python train.py --num_key_value_heads=4 --head_dim=64 --intermediate_size=576 --norm_place="pre" --rope_theta=10000.0 --tie_word_embeddings=false --parallel_block=false --init_std_up=0.0326 --decay_shape="linear" --train_tokens=511800000 --max_steps=7810
MLP neurons of a small language model. Each row is named by its layer, matrix (gate and up: input weights) and neuron, and shows model dimensions 144-207. Each number is 50 + 12 x the weight over its row's rms, rounded and kept within 0 to 99. A neuron's up and down rows have the sign that makes its largest values positive.
Before each neuron's rows, "fires after" lists the tokens most often just before its 100 highest values on Wikipedia text that the model never trained on. A number after a token or word is its count.

fires after: " " 52, " (" 11, "." 5, " |" 4, "," 4
L4.gate400:54 60 69 48 39 54 44 54 41 57 54 34 49 52 60 60 61 58 34 48 57 41 58 49 56 32 41 41 43 56 53 39 40 44 56 29 46 40 43 65 67 40 63 42 48 28 53 70 54 37 47 42 49 69 61 62 45 35 63 45 41 49 47 48
L4.up400:60 53 45 34 42 39 65 43 40 39 48 34 65 44 62 35 60 80 40 42 51 49 82 55 51 41 63 56 43 41 67 40 41 60 39 49 61 38 62 51 79 50 68 53 52 60 42 48 52 37 32 44 47 30 55 48 39 59 57 25 59 62 66 61

fires after: "or" 10, " Or" 9, "eg" 8, " Ir" 8, " Ag" 8, "ric" 8
L6.gate53:44 49 51 64 21 49 48 36 79 63 51 61 45 39 76 60 41 51 69 27 46 51 62 61 52 49 56 72 47 44 52 31 45 67 73 51 67 54 71 41 45 08 74 61 57 56 53 65 74 49 38 81 53 78 43 26 46 44 25 53 43 42 53 37
L6.up53:55 57 53 56 50 55 45 49 71 48 38 68 52 39 58 58 52 64 43 51 69 53 65 61 43 64 58 57 56 50 62 58 40 63 39 50 60 40 46 49 43 44 22 45 58 37 71 53 21 31 46 47 45 33 52 44 57 46 74 53 47 22 68 57

fires after: "A" 18, " M" 9, "C" 7, " H" 7, "P" 5, " W" 5
L3.gate9:61 56 41 32 53 46 38 47 50 39 38 47 36 50 54 49 21 43 58 44 42 63 80 56 65 67 43 60 51 37 25 52 65 57 54 49 59 54 46 58 53 47 34 42 60 62 34 48 57 44 41 60 59 37 48 61 67 50 36 71 49 54 66 43
L3.up9:62 63 43 45 50 30 30 50 57 43 53 45 40 68 34 45 66 53 39 51 27 57 48 53 47 59 34 65 43 49 27 59 58 58 41 54 55 64 43 34 46 57 59 41 51 84 31 60 47 37 57 37 66 27 57 61 49 59 30 45 38 73 38 49

fires after: " trans" 13, " arr" 12, " Jer" 8, " Ed" 8, " tri" 7, "ra" 6
L6.gate350:59 56 59 51 39 43 53 59 57 55 39 56 67 49 32 33 35 64 42 61 61 47 39 45 56 41 48 33 55 45 60 33 40 59 57 40 45 46 38 41 74 47 69 51 53 68 39 47 52 59 39 44 58 61 92 36 60 46 70 41 62 42 18 33
L6.up350:46 75 26 28 53 55 47 46 38 58 54 38 37 48 52 60 36 42 46 51 46 49 56 55 48 51 48 42 55 64 46 56 50 43 29 60 41 45 26 48 34 63 43 52 33 65 28 39 49 37 38 33 61 58 29 54 56 46 40 62 31 57 68 44

fires after: "." 82, ":" 10
L6.gate422:40 42 50 31 60 45 48 47 44 54 42 54 54 67 43 55 38 49 50 91 37 57 70 40 41 64 73 55 61 48 60 51 47 33 64 48 30 68 25 51 58 45 46 54 48 57 78 49 44 35 57 60 45 34 58 43 57 41 35 67 64 66 52 50
L6.up422:52 37 53 39 71 59 34 46 46 29 70 37 63 65 45 47 37 58 53 46 36 47 44 47 54 39 51 44 49 35 41 59 46 33 51 69 51 56 43 62 62 40 80 62 25 46 50 26 52 60 36 32 38 29 50 55 56 75 44 49 54 42 48 45

fires after: " in" 19, " on" 12, "In" 9, " In" 7, "On" 6, "26" 4
L3.gate553:66 67 36 51 20 46 63 63 30 44 63 41 49 51 59 56 50 66 41 91 59 27 56 46 61 33 63 36 35 59 48 72 48 47 48 47 49 63 70 36 55 42 43 41 60 52 72 46 44 59 63 61 71 49 41 38 64 52 63 54 54 46 55 61
L3.up553:62 37 45 64 42 55 53 61 55 48 44 39 18 44 64 72 47 62 52 51 55 22 61 53 54 37 56 61 29 68 71 34 39 73 45 58 50 64 56 35 46 46 37 51 63 54 67 37 34 56 49 60 65 54 47 62 59 52 50 52 59 41 61 41

fires after: " Bar" 17, " Sant" 10, " Sam" 10, " Mad" 6, " Sar" 5, "aj" 5
L6.gate231:47 69 58 78 56 60 28 58 54 41 69 60 32 60 43 42 58 32 38 56 51 51 69 52 58 52 58 42 61 61 60 52 59 50 71 50 38 63 65 49 65 53 48 60 52 64 53 48 56 52 37 29 52 31 49 66 41 45 65 52 37 60 40 53
L6.up231:33 66 52 63 33 51 48 51 47 43 38 51 38 39 38 44 45 48 65 63 62 42 63 27 51 46 54 38 59 86 65 59 33 45 52 50 50 40 36 44 36 48 70 72 35 47 51 49 50 77 46 33 42 44 44 42 57 50 48 45 48 74 47 55

fires after: " St" 19, " Sw" 11, " sw" 8, " arr" 8, "St" 7
L6.gate250:66 44 39 61 53 33 34 51 54 54 64 43 62 45 32 50 50 50 74 70 55 60 45 66 58 43 47 52 63 49 46 52 50 33 63 51 34 29 30 63 59 62 41 53 48 54 38 47 53 56 57 32 54 49 46 67 38 56 53 38 44 45 64 27
L6.up250:28 35 40 27 51 45 23 54 60 66 49 43 62 57 50 47 59 74 41 57 79 42 35 57 39 44 71 40 62 52 81 35 56 45 55 49 41 50 58 41 56 53 65 32 31 31 62 40 54 45 51 41 45 66 32 71 60 55 53 51 49 58 37 43

fires after: "-" 22, "P" 6, " B" 6, " St" 6, " m" 5, " M" 5
L3.gate556:32 60 66 67 58 53 51 50 64 45 53 44 73 34 38 54 72 42 51 23 37 54 62 44 20 44 35 57 65 37 63 62 40 47 52 50 58 65 69 48 66 52 50 55 70 47 43 65 62 41 42 63 44 70 30 38 87 43 76 35 56 35 51 46
L3.up556:40 56 51 62 76 58 41 54 64 46 58 42 79 62 44 47 58 60 30 45 55 58 66 64 41 60 32 47 71 47 44 37 35 50 49 58 40 60 58 60 27 55 49 47 56 40 36 64 57 46 70 63 49 36 66 49 44 41 49 49 63 83 61 48

fires after: " I" 44, "I" 15, "-A" 5, "34" 4, "45" 4
L6.gate314:66 63 56 62 54 63 69 69 55 54 43 43 60 46 33 59 43 33 56 43 37 39 35 68 46 67 61 53 40 40 43 56 57 38 46 61 53 74 34 63 64 49 51 53 56 36 70 58 08 54 08 72 50 36 52 40 50 33 45 80 65 43 32 51
L6.up314:51 62 55 40 54 59 48 53 41 53 42 58 60 46 48 56 57 45 56 43 26 27 48 47 35 55 49 36 55 43 58 64 33 64 32 35 59 75 31 62 35 64 54 55 63 84 55 67 48 65 43 32 63 39 56 35 58 49 53 50 46 60 49 40

fires after: " on" 14, " Vol" 13, " c" 8, " dec" 7, "c" 7, "On" 5
L6.gate97:55 55 58 60 67 74 49 61 27 43 42 75 72 49 52 77 45 49 49 56 62 38 22 62 41 24 43 61 41 35 47 40 44 30 34 57 48 57 67 49 51 64 60 54 37 45 46 41 40 48 63 67 66 60 28 43 55 49 45 56 63 43 76 47
L6.up97:54 49 40 68 60 53 50 57 47 56 27 52 61 41 75 49 49 47 44 47 29 42 58 54 64 50 44 58 44 35 49 45 37 62 44 32 39 53 78 71 25 63 42 59 43 45 40 52 48 74 52 43 44 57 45 59 50 48 58 49 64 46 48 26

fires after: " m" 14, "m" 11, "am" 11, "p" 8, " Am" 8, " Tem" 7
L6.gate510:65 58 38 62 61 74 61 57 42 34 45 34 30 48 59 47 46 58 32 55 34 23 59 39 50 41 71 50 61 68 39 55 49 45 42 51 45 47 60 31 67 68 48 50 56 40 60 46 41 43 46 76 45 56 51 57 41 48 57 52 38 67 64 42
L6.up510:35 38 54 34 42 43 70 63 38 63 46 47 62 43 71 38 88 56 43 55 38 57 37 54 23 46 61 37 49 50 48 58 49 69 38 49 61 60 61 51 39 35 34 58 26 61 58 40 45 36 45 52 59 45 41 51 59 49 54 34 36 53 30 60

fires after: " \"" 14, " (" 14, "===" 8, "==" 8, "\n\n" 7, "==\n" 6
L3.gate416:38 58 66 53 50 39 62 54 42 42 67 61 60 56 68 51 73 40 59 52 57 41 51 81 50 48 59 64 51 35 50 63 44 55 53 62 57 37 62 53 49 58 49 66 56 61 67 53 52 11 64 45 67 47 47 57 46 43 57 29 57 37 65 46
L3.up416:51 44 63 64 62 52 48 53 40 32 34 63 67 41 29 72 52 26 58 52 52 33 51 38 76 60 51 66 45 27 54 36 55 30 49 52 66 58 59 43 67 53 43 48 58 61 52 42 64 43 57 50 34 56 50 53 59 61 44 63 52 52 65 42

fires after: " S" 25, " Y" 14, " J" 8, " H" 4, " of" 4
L8.gate472:42 54 73 53 58 40 40 53 47 46 58 38 45 72 45 48 48 45 55 39 49 63 35 63 41 46 52 61 55 59 17 69 65 81 56 65 39 65 44 42 53 55 65 49 64 75 48 59 55 55 65 73 56 34 52 47 32 57 61 54 68 60 40 66
L8.up472:34 49 59 48 45 72 50 44 61 64 56 59 48 50 68 22 40 39 37 77 41 42 63 48 53 51 62 48 59 63 52 55 50 70 52 58 45 45 32 51 63 68 69 50 42 51 59 45 66 40 39 86 32 57 45 57 69 35 47 60 28 59 30 62